python train.py --n_layer=12 --d_model=256 --n_head=4 --n_kv_head=4 --head_dim=64 --d_mlp=1024 --vocab_size=512 --activation="gelu" --norm="layernorm" --norm_place="pre" --norm_eps=1e-05 --positions="rope" --rope_base=10000.0 --rope_fraction=0.25 --qk_norm=true --attn_scale=0.125 --bias="all" --tie_embeddings=true --parallel_block=true --init="normal" --init_std_qkv=0.0289 --init_std_o=0.0 --init_std_up=0.0289 --init_std_down=0.0 --optimizer="muon_variant" --lr=0.0194 --lr_mult_o=3.0 --lr_mult_down=3.0 --lr_head=0.00671 --warmup_steps=66 --schedule="wsd" --decay_fraction=0.59 --decay_shape="linear" --final_lr_fraction=0.05 --batch_tokens=65536 --seq_len=512 --doc_mask=true --train_tokens=347700000 --steps=5306 --dataset="wikipedia_en"
MLP neurons of a small language model. Each row is named by its layer, matrix (down: output weights) and neuron, and shows model dimensions 128-255. Each number is 128 + 32 x the weight over its row's rms, rounded and kept within 0 to 255. Numbers have three digits each.
A block is one neuron, or neurons of one layer that tend to fire together. Before each block is what it responds to, as a language model described it from the Wikipedia text at the highest values.

Description: First digit of a number after a space, mostly 1 or 2, in scores, dates, percentages and table cells, such as 1–0, June 1, 22 October.
L2.down129:110160190079152138173158179162106053140140064166108150080063143123095102132095102066095098108130156173084125131137128165075131162136035115154172118104111168138115117108180108143130180152131111123154107141157076144154124165132081118140183116134111121150137164109116113182172077136099164113173144177118121071134153160114123156145100107122175154082164206111128127193171141143134136141125
L2.down192:139179123155163101177176159181124130190126113078108137053085080097137143115100142081107190129181133135098116073190162176138150179139157108126079116090174172136155111133128090114166086108095189107166114116159084108157112094116105173105150155167091133156143158145102132175114104116161120099134145157124110135142130121082089132109130099128116130054136166113116130104077119135086131077064
L2.down196:137099162182159128095085073144161142128106119101116121130163130120132119137126145145143147185111155142141070104121173081156091171173212121092145169148112127167078113162151095115113202145103091149148106116189090095059113070142113209160158105139112123164131155154146110139132109218120149106087108078093078100188157170144147160093158084112168115086092103088092084154160127089095103132102
L2.down404:131145139083140112098111098216115117057102110132101095083103110109158144122100196116130138063145104132078072110185124175122140121108138178118160136117161166113079139111125146121113128123067122146124105129173120099166129146128111174130086098124170155109163135150123157164068141116128076053148166121113131092129105182080111136037121152181116106109196106069124172094088174134100082075132
L2.down405:125155180127151140190144215151082116162146149149097066089118230074070086159115177084064176120142176150119144174133119177175136149089073134151114134173144154150131062152087119155136149150088115126107170190134112135087178133094147160141179152110137111155123148152153104113104114149110124126120118176132136163120152098112157172156157142151142162172148159078128136073148120133112087143151
L2.down581:111116111117084165139096135138174108133102151069125107079066121139170132167135150052134100129172089143157111110173157129131095115092120161125166151106069063135126168151108118122152211144126112119146118145120135140112146122207080141141082143150156140107125097078164121143184127158164161115120139077060135140202089162158106149178102147146104150142158123088148071127169129123149159121065
L2.down988:158102117181156115145168089110058137162124125177113115093136144089122074052151129034120144098138179148093109145053178123102141125116113175179143127159135131129152109099138142106118172123126115166170100102102089099115168118078162213166086175130168096139164125162142157178141113104140107142148155146094126068142114177166141134127091131133117168116121175136087105083144108083084077106162
L2.down1001:149165158138150157138195104147128098125141199122118206085155079084112150140173135105089100124130154136150119170082141126096169161168144114119104105143117129060155057142126080146084121119097162142125147136166097092166133125118196096131129115133130106123149125129148126137138183131104155139093150124038129049100144134152127167126087155103143145126141092126089106229100123136077158068169

Description: Short word-piece inside a longer word, right after its opening fragment, mostly names and common words: Un-iv-ersity, Fe-b-ruary, H-id-dleston, Fest-iv-al.
L2.down155:122070123136132138071073086096177152139106083107092132148078143127128149107165142135111115122084184154201116111096170163127183022144119135131171130111130187200123107141126094150163126129083123174103169157125209133154119123131088117125150204123126142153127071148137117178116157184159106107159117124127179130143140112181084115186179169130121139109085102158092125141099122082122112136151
L2.down269:104129142179121101108140120140150140116168195100174134100088068121094157102070053114141187177183079125189145086175108148122145136129103145099087150126117093118164146123200107106182182128097131111136165093046158126145055150149089120127105169153168140124190180122087090120119160133127133115127097145135086075070131130150112144112024126091165097200135175092105069096088119170131057131147
L2.down275:118143163137119058144102118148136151119022179142053147100126152087132152114161055109109127154113149114110154127170083155115110139138086086151161102155160137083146166108113154152115158134163137149094097146116117147143120147178086132123111142197105150056133105135112117093174118173113088158070068116152135135094094053124067146109077142197171119135138134143083087157142149128170103147096
L2.down321:111157119109119064097104094148130161098105145102091085146124083072164139118099115090104120152122071183117134099123126161161089109154130095102080154195116113119114112164137092148100202135132153165176150119098179116115135156154102137132134139128120151110143161158109127085163131174111116120112040131095101155076143129105131176127074096129105105159131163136148124116150131134104052159113
L2.down685:175123146169091142093137113155095186159101151087064114122146118131112142083125147118172173173190140123162113126072136104121122127101151108144150153093110155095129091108159119128076194135175139120107134179120059086115155163176144106078118123170103173134146138158050127136094099222180103165099047212124078135124103124152114116099120143147131119100124104142111162104175157138140111157125
L2.down707:162086154147166083128122068114153143112179110114161132134121130145202129094133149144132152152085115099095121171097107142137125093119123129084141141098129139111145121153148163095134110099088118124084124109106131184095120137119164102113165154151166137138134073202123107161134095126118167120106144085125145084054129061176092136055181164173138186107127106128073189137114068056064131155170
L2.down779:056135140125129160113093159138092138154204112198133123165158073135140168124126133105162087128121099156138105125125120128198125060065098099102123152126174115143084119216142175181179077120111099181081121073138144100153097168198141158061108126122146118087150120187124134105145160181127149113101107165087110119118144128151064129115123099088148034136125145127126134045077173071141162127126
L2.down920:138106173141151110093149137172120079141180100196107124155160141117130145121094183189142110117123166151126135093105183123164153163125085143116185101067097149149141079069101129119138198131168080119090089108076132084138117078100097094108139122113150134078100095157129134125152111144134104136074124127124063151162080121129061117131146139121150159150096137156052121131103099174076154088116

Description: Word-opening pieces of words split into sub-tokens, such as the capital R or T starting a name (R|andy, T|revor) or inner pieces like iv in Un|iv|ersity and c|iv|il and ct in O|ct|ober.
L9.down609:138218129163119132126115099156078125122107078089088198104150143158120159093197093081065132095175121101121121125114076164126078089111145098105111097132123093165109088142065143147088134145108159102181175124111172104136127140121179112174100081148128149154127184080131097083176093114166186141130167105104169133121177087169100122158101195107116117118157105156127168132182162097103161136164

Description: Hyphens, en dashes and ampersands joining word parts, names or numbers, such as Park Hae-jung, 1926–27, Art & Design; sometimes mid-word fragments like part|ic|ipating.
L5.down52:131104067104140116182071083097134116090044121112192111125154102114113076141153129071188203165116115143135088103121137068107107110136156161112076215134202137088116131096090129119150113093155144110118101125127117113121170074133144099081123043176060181091147130124157137122152115129105185155105152185120134138133119202108132123133110128115150151096064118102200127112143154178138128059127
L5.down359:101121128124120121188128072171159124157163144098100097103104121133178093168135102086129097091119124189086109155161138120101135111122175100154164102126132131120120173184120197079106126126135104150182136133139146151198120132153138148135168143145193125083105128124117087083150156119192097163135144116164166132176133122120152163148112089033101154122117083128119087057117184108168097102145
L5.down374:133086086094134088184079142138160169056098177089210102147114080116077115125115139092202221128095112116079111154131098128102183122144113116071130227132109165113146082135109165114148121084119122154135195125166095140171098109159086167196128102099099093161158115113094124138119089169104157154136163055112129103151083051119205146138096083112123092133115162137106172109138118178095140096166
L5.down437:067083212082180137139116091092126102116172091081151109097154154133102131114132119135127099117096145112158089167084167114105123106127091092201135148149140148070163147122142081092124096111135131118153153126162153123130138133107189130085144093144130178092121165095141107160134117140093116082103120098176123131167135179125104142150149162104191129123114110125226114111103121127158087079088
L5.down512:091129161093187139116144085156082171093179088150114098143083136145113104149123027151127133103111091183200177153126159040172147138143056092120091149154136182097039138106105173056168145084121156128115144170106122121138232113178152076109127104172140170169132141132136128110145158137111092093072153127107145159179118117195188094111114101154112151126109172148160123133104182104117105131041
L5.down582:144096129121112131115133113142126121201126158131088162125112120020190142102127058100093101142165150153091167166134103180131148113138131131121129105173110133099104168153122094061077145153139137166193124121175083112137059203166110140089117119148144096147122167171157115135093117142105091125165108151104085130149159081151114124073140167095119132060193120129141103132098132105123098106200
L5.down604:136133177142120107151133186109073100120130120144146166103092068101119123077158072109093191159136138121152176182082163133141150049154157156091075165091124112169104099070094133096110151109103144127155131158147140130099114145136120110137140139135146146107108153126171167174122051097115087130096120126224137085170181122133182189106193082119143157161117120167127167121084169109168148110202
L5.down672:138127155185134110129155123127111153125112157116127180061161177096153131101120141151157198117127147106097100167129133145105136173093139135170145050112148124100081138131148147113163125083149186097115130146140109154199112078139167073110199093181102177130098104134187069177092130086112134113130143137127146095157168118111141108162102149147143143141111116172102122124128090214101159097135

Description: Fires on middle word pieces that continue a word already begun, mostly "ed" in Unit-ed (United States, Southend United), also Univ-ers-ity, wat-er, comm-un-ity, s-ub-tlety.
L2.down6:050107180112110136116152162158088084099157149113131095126097165085140133116124069201130104166112134170117134113150151167129142093128157118114143200065175133141139142103089159110147116172106116081090116091075164180128088055171133128152101116118134088132098124181126164098056209141132073105183116116153114144098134152138134151128135135104154136162168145196104077114155075146155122101179
L2.down42:130139130132153165112149124079140106114198141196128065099132150111162138102099116103098112124133150117098160110119141133091161150182155150196132135114121119075095178111159143129147148131123106110158114107084134088127104120129119149097140151095104107193124079086079132151136127090146155143045147209131205138117134170169112131183148133172163145103127102095081170101159065158161171170100
L2.down252:128195128131155096092123078089115139143124142179129051112164161127099150096078095176145117098109154077176152125134137127202106164178131138079114145162059126133148151151165130135141136149097089086180112113137181183071106100141111095118142125127145162130151137131096052089134174127119117121220122099139100127109186175169175159121124138087138108107118119154078179125082126185141148143140
L2.down308:142235147143092153107138093098161125131103119142088119255154140101153109151124159122137125132099089134155124173107070124171107137169075192152127143092095149069062119090152149179111155123097114090178117116107100122103170094105145115131126138146101112141095118105116140113143138121105150144095148156117130150139111069152126122140086123135132182125184112140143196115092155129237178136120
L2.down440:096124121127121113139102212122113135126171103156157129138182127087068089137164184153084115138098096170151106105165069139128109152120139135145154118174132108133129096146085121129162123111118137143090102165113120135131137161104132120139176149157054077105095158086151111108161167092122145154159145090092120113102153139176133110132150183125113125157149133073120128147103124105164175074134
L2.down977:144167137159148124142114140097142138129117163079119133131128143108096047132116169130139096127159109101211081153160144126118065129115100167153087115172145154149087155080175115084164043149135182119079140067155074180163142134071093099067142141135119144135148136131134121156117125136044122091159132141167052161204156091188166127147132165128081145051118137130159127114113128129159122090134
L2.down998:147101113122144066115097116147152120103128109143135080138154197135135167102086172168167052130157118168165153144121175111201167154077170161123136142159090106134142131193155146077090056110092137155115100137121174169120138142029148148169210103161129142129123128113150132130126109184142142120071084163088110128112125069114091133147090116143149141136063098101100152153050160169110170093154
L2.down1018:101109200171120137103094124149109061104117107160103181150115069098109163142135134137126170048085115146156105127226177136111137117085094156116178132134151105096152084139180138092144134078158119138199183065112125104167115158113128132093085120157161135136051149093142161082194147135154099146115108143106113116155172090102118180143099161133117129190131125143182103163092113127110091146088

Description: Fires on a lone "h" token split off at a word start, as in h|ad, h|owever, h|ave, or after s in s|hot, s|hape.
L5.down66:108103142099203102137167135144095169113113128103136163101100165104143114104121125114105115116168110169176145106119164103173117160119128114067095130128144081147167119157131054242174157163104087158131116103165151075134150108139122116089085104201060127143084091077098130186108139110120136126136092128127086090049201116144159118111105135106170140152167117173175083120183124131164118131126
L5.down287:114160165123133121110140159136181161142131166123127078137101130024115106097132201079174085117177151163127136131201139095111134112090111124122117128099134121113121161073153160164174134095151157142110122112125097030102100057046140172169086112123135121065142114122144151108205171090125114082176106134149146098119115102134123133097206133110153157112102097088134100115173178133137140125106
L5.down455:106141152130139125148144162071086087189127109136118144100107071132095085099091133079069132135138132078142098113155156059093134099091137073146175086144118172137154144070171149108144143099145082174135183158180107188107162139150138147153122073074098110033153073147151080088097112107120140127125137115124050150151098094100130187114113160134141106159153149119105105172160099142208067105080
L5.down487:125146151189104148162109102132166119127100111116135162133110132139126126159101198131139086135139153153096107072108136084139145157155159140126132130124092145137127123122059134072123095065115149153114133112172151078132140172112189088135152161169102113148111142153117140122112182133132082129164176145152078085121112131089090137098081143064037130104122171148132120114168096158094113101147
L5.down591:080119118115077156140107161114145107172142126135141114130149146130179157098125097138117112174137131141181107166087176063116166126124056128116083137171081106147085112148081157116148136071127149134108126135137145110166129093112137138097137154122168158134110155113120124148131085174134074196122115129182218134189130199124018069104155080140087155111087146164137150053068121123142147108089
L5.down777:163091162142125126114112145075144111100158191133182168114155152144141173093125114096117136138122142068200080127139143130095118116142106114140112140112084138095171167154111207101107173141132190112110152175086186095076082174141111105092103111090133158167119123158187044135125095121089156141094148141162120121121102150184120102135120096092152095162141099118149123189125117072112037112118
L5.down780:166071085216068107078088073083131128110081109151143181071104113147143134102155125127126173169181149162132122076073073079144132126083163092158136139185150093109109146157135136089139117141135178145168148148108172178090082111138122154143078107130111091145090046124138121070146143091115154101084095119198118131111126137109095132103122116141100121118140131158111116159152153173096102129132
L5.down1010:085103111122114155121151138131161185107084144113082085141103118103116121121134129118174088134141126132104208126151066158161137175212073181092164086127077196188131137107160129167133137093096093131115178130165114108159134090123130071144114152130092194215133217150140118155147153130097079096147139153102141111151094108094163122190128138113131120159157165107145122109222195133137160082068

Description: Word-internal pieces that join parts of a compound word: mostly hyphens in compounds (broad-based, open-source, three-way), and "is" after "d" in dis- words (disagreeing, discord, dismissed).
L2.down231:152110092131160113107066136131133149123153120146173184158126139125114157163084151129169109114138135130102142089128170062137188187125112061139181126084111118127157201112124152125109155025099097155113146151157111128123174148095162151103156082135187144105201105073054146083116131039117138168099114131129140156112098127109140078125114220093130141157111097121131194095195176130118136148171
L2.down454:086134173121147130101089071132176089082154128123142126137093055077176102129124122111167072163117130148121109153180203097167150115105133056222120096140136150176115118195125133178156093145101126111117100172083086135131115079118083177181125154106066080117144083131108086103098140130194156158112144123174152160135115101089084138163177103097132120138173126172104131084160154060120112123095
L2.down690:135155125129164110103139152148155126140108106146103103073101088162130119109154043113125099131198193144110095113167126125113169081126171115116128141122138082104113111153099154192203125151153163151102000052202083095126156054196109166124157104117171137057130144156127146125100131129173163108144124177139145134108141138147151113130135105207133146127094061152071088111090128123154127078083
L2.down870:153115118167199112150122127132137153090162147143132138120144117115121162106151152135147108092124095061114146120132155070117162103172104145086171077198133145098114113124160099169154137151134169105043120143093076164121141115105156151171136137160131159117123091108112141146140082103194143165121149116123156156150138146152145168193109089064135174081154147191032140126194068185079111130091
L2.down910:128129103116103156183102094138098146174140138156124150139123087153146141155136136129126191146141127130123077086148169168129104104116054124117079111080141138172091179103104094159111168110169060115101121151146077088157117122050122121130148149128175144155057138152080108196130152127134118075128081187098107123154102134118098105146118122133140105173129082139192107139122057118124098083117
L2.down937:092095189100106111121125098178100093093165095125091153160060147119102140113120063151131098132178136087098096102144134162090099097127147112133149134088108120111120132117157096133125111084157165111133166108107145170149154071163127173122104172166142173102112134138142154155210143135132194224123131102134122131157143111102117150112088132094127046077153080147128062170119083133121078112074
L2.down944:088115131118116070149149052161139115134144165150119155033146090060121136117101122107064188124091102167130026124142156142130150130113124138120117128142085124104147090130140171151117141138196130128118110126183098149156095105071135139086117162131150102097087161158212106140078114131180164133137129134132096125204092136149175112140108133141129162049106107182094158145105118114078200097128
L2.down991:143148114195080096126084074113184169048155089188095099097111139171123077124080140110105151142128120136171156113130187167148173101175087085081121102102105114151132159141158117059143042113122125064049153133069131160113096093135114133120131151152157125142171158124090068119141152113111160066105133106150155131169130133179127167108195158048149143096126134144132131148122054153088151160128

Description: Fires on the second letter of a word split off after a lone first letter, mostly h after s/S (Shortly, Shinji, shape), also a and o (Kazakhstan, Max, no).
L2.down333:113144192074167114136122125183164072199098114111109132125162139160108100129166173166062103099128116081142123153128135118147193123142150179117203055148091091136166094167104117135128168155175130098083106102159120092070140174175142140144087096162145161100167094150072133168132147118102156103090111078080167151130128148146148140175113141091073125176112186133111179106075117088156115154096
L2.down401:050131138168145211074104112186168125096101143108136172163124119167084135097130094157184159120137163146110153107131113178054125146121103140104119178154129161066093128132182132141147159121089170125069113152147101129093072095083163101095131052118126104076148112144128097133114139185123193131126150135087089103150166099106170123151136185142037175120151143161113093188149159163148149020136
L2.down608:139087107186112117090110095069134115109115109095113209127151127115158154149130160105114098133136131166077136199113124153135165175181125127114204113136100166186133151143138088148159105115154110144114156112148157084084158132075089140179160076153094086147113068130119127176116136082139154099095102144165126124137138141109118164142122113088144089154138140120088184141160116108059161138112
L2.down672:163129107067111096103139157070081137147186088080184189080105164130131151099147121078150076133176094114027048105174097182088131183139151101110129122097141129124162066132147125078084125083133127182147086087138172163049072108086179040170183094149100137126119098160118105125073094122131143120134110150087120159098178121108158113124146105086109166157175112144116122143183128110132152129138
L2.down785:186160138136166101176182208079113135140171188135175071099129145131177170107139125088168142159173128170058108164190088107063090138143144122135140149112060117144135142179134168105142152096124154124185134119039126156085118122104131112090113097136171166085118156128111174094116084135084152132123114130148186157140130070118125103167139060147095139130210169160139067116122198153194136145109
L2.down793:106128097197133139052108059127098132132114170121095183111104113127137127117122190065118107128110111131099073089166123169077091185099104075147104076146125155149148150157171127122175134086170160126125147194103112122166083148049126120123137115121111100150160109112157137136108109122132112156143126065144116146077122070149085146126168156113085135159190165113063114151134105172131105127110
L2.down814:078123170126104160076140119176133115140119139159158155138116177120111117117221141143193068131133165081180091137104052119094098140098153134139115139140148125115137142128099135184125127140123069095098086098053179089186083153095092129104123138131200153130097180087116138111097145066079174144102103181164100110146108138120096148101171134119110141148202134174109135118109074170091107132134
L2.down948:104095107094168096107116168140155104036166154116086157124191132176112106148157135120116071128158124082086113125128076152066121106186074090166115104144094114180186119189136093166092160168109153106125128136130120119112111106095141087166126167147120118070105138182090124123104151119123140177102158093103123121204104110135139168147126064133101122119163174100082203079116178163137165069105

Description: The letter a split off as its own token inside a word, mostly foreign names and places, as in Pal-a-is, Kum-a-on, St-a-ff, Papu-a.
L9.down244:164094119146106135040104079115167158121094125125157182142137127193074127162123097133143125116117109140047126132124124143109133118113131119137114115104134166094166083128172121103117072186148093154129128131154094146093150139110081213126165152180134156141129142129132151083093110128133110150106104123107145107119072141142110122110184131162124147174107076077159180154105174111149109117170

Description: Single digit 0 or 1 beginning a number after a space, as in decimals, scores and ordinals (0.2, 0–8, 1st), plus year digits (2006) and a few mid-word fragments.
L5.down205:061179135118079141127145136149161075095108092123103163138160147074125126129108091081121135096091150115133120122073202132134097157082146107123138096131088094080178105143108106111182149135138099069172159128176148102185150091161113113115148178116090175112145137152147135088146157133109114132120189060148111100085062137096062174169163092157147118092098122120179153142121178114133122127115
L5.down299:085119154118171112170114129136119093138069124123100120178125111107142133155122169122132095113119155127039097154101098148121119138079105126131066145174120169048096114158175134126155059175166130161093111174118092130130075152151168152132110127159115092152091110134073168086175130121124115095110134119116121107173117123101116129121071096196119134089145114125080102092094127177180033048122
L5.down400:081091095140173135106125131069077169062145098131140110081100174135139119152146109083115105106141151173105162081147144181152093152166151109108153151134105097168138174158173092084131161118109205141194143139163093151158190136117105089144097141089126122120124110114129187141060128152130072116159115084109112102133053148142205142129108135133121133152116170152134140150135161163113108115128
L5.down515:122146122093112107138173203139116104148138090140123119124088157182169102135139165110095092142114176190114132058153085116135135160073135191157128108096094140159048083232113156120151144113101138092139118097123132108167110115116151199140140123160166162158113158102054076125157133076147133169132094151138138152094169111104104171151104093164159087124134164143133153149135139122190115139082
L5.down612:104146082156164072145116105120110057152164159149110099072132156162145116111136175140140140110134160110118096187140174116138142116143103094156197123107076117134116092081111106113154119147173160200133142154236171095150169099142142144168093139113098090079182104142127130137156147124089168136154203118152133126149165147118175130111026082089111131150101073105105231123145133094134131107129
L5.down899:138134173132164097142122080134153095180118110182120146139134103073124102137076094140099095143168118124082086121176153158103180147136093121180120119146139123156159073164102084146122122112152168158179128131181172172161117100086137187122124138095161163139083116070062145127115113117119095143141133096120154076142134125119106126169124139156133137075077183117128161030129083091126175191095
L5.down956:117168123145117137098151128133142136089133142132112118103105135090093132094177084148206093220137111092083074098120039095081129106132080135073165081126109129135106185098158132102163136166093097133137144116080084187136157144112170152136115179108171163100098146129178148088088169141169070191161137138115113147185116129141103098084121116107085133153079171203117086126095130125158173141140
L5.down979:180139185152183120131109140101204095129142120187137155065094154154129154162120115120077138137105178149143163114167172139134141180098129112097147082128065160121093153124091060086130107042126137166185138116103130115119175110104098107145163156124122138155124165096085154147109093173113088098145127100151119132068080118113170151129104169061138188140128170147136125110206114131115123080115

Description: Short word-internal pieces like iv, et, at split from common words, strongest on "iv" in Un-iv-ersity, also ann-iv-ersary, m-et-hanone, w-at-ershed.
L5.down190:104093101159145132148114144116103069075157138121109146139178177104142122115066119073119115118152148124099115152187122102080147136112158134170144127157147154088142120141141124194170139122156142089199148170132086102078192140123102178101134071120144091157180093144125162148145179092170101082111156153162135185096089117083076136138100143086168068140174183078174128113128166114154133121108
L5.down204:103085129099129184099145078172158118157133180153095126159196171148166082090121153142173111158107083114103156114098116087128129101149136089096140138121155150109189153090158122173155141125104149150116069106092095127115145120146157160151113108176120099188126125102122101100152114118122140145140110121090078094087194091128153065144137097122081154103102084150070145064110213094118126097172
L5.down370:112122083141190127145177163143081112110122138109127138164107114164130143148099137169119150097169155139156151187108104128091120081147154034105142110142128123103055172144156178124084134145117075142131064139083039121136175162071118189066135150140108120093184086129117112107167152120105160084190144096098077132097116178136160116119074085173124145151163210096061122086166158153165180124129
L5.down457:110158127144082114114113102171134080182132073151130122124192104107186179118109130125098163096142131074115088136116147085100153094147133107105103105076160121088071138138145126205169125135117113168179102124155120115162157099098110159124126187180116164117115127126162199093105103135109123118087135117102109049085129133164065156088153149105061168153147113094120145166153140138151102095157
L5.down827:087093152126157080158137110128105107075139108177110089128098207043169083114107173186123134056116140088127151105141136138182056154138189140163154161196155101139209121113137081151180159077135138125164131122126077118139099119181105157144110095134146101115169231099118130191120047116148169133082128084123135128146128171125134149147074169146122084131089132141102104118122126147107146088109
L5.down835:120158125100157129140097064131099098161148104146155132139138172069143105148130083101153061055119113126152123148163146174160076094141182168166103174113113082113172140155092128152173105062171154115123140084086117136174121131130123128142098077164127116146124133130157151083125123123141170141187128187138113122127190089199114098093096122132164091162135087134112151161105141127097137099091
L5.down872:162138109082127087078119152130162106152085165127134148099163116194098099209095134110131071051117134115131105198127195098126103150061092150144090129098133117150144119170132144135043137129147119108091201158127129151138098111116135106177081139133074098105139113104155125107118153100162104150175109126131123142159096155144113072136204144127153115080081146077115151127105150138142144090117
L5.down908:068129068154128101159131104123116135098125135095141135159166097112132144160159106161056144150118143166136116127175130081125084151110113111106129164161107216153095181109135183195163134067089134116118107114115203166168086167058132103163113142111135142086158131164128126101151131168142124126135094077118154123086137123109119160134125095205142070099101146098103130138162069103168125125086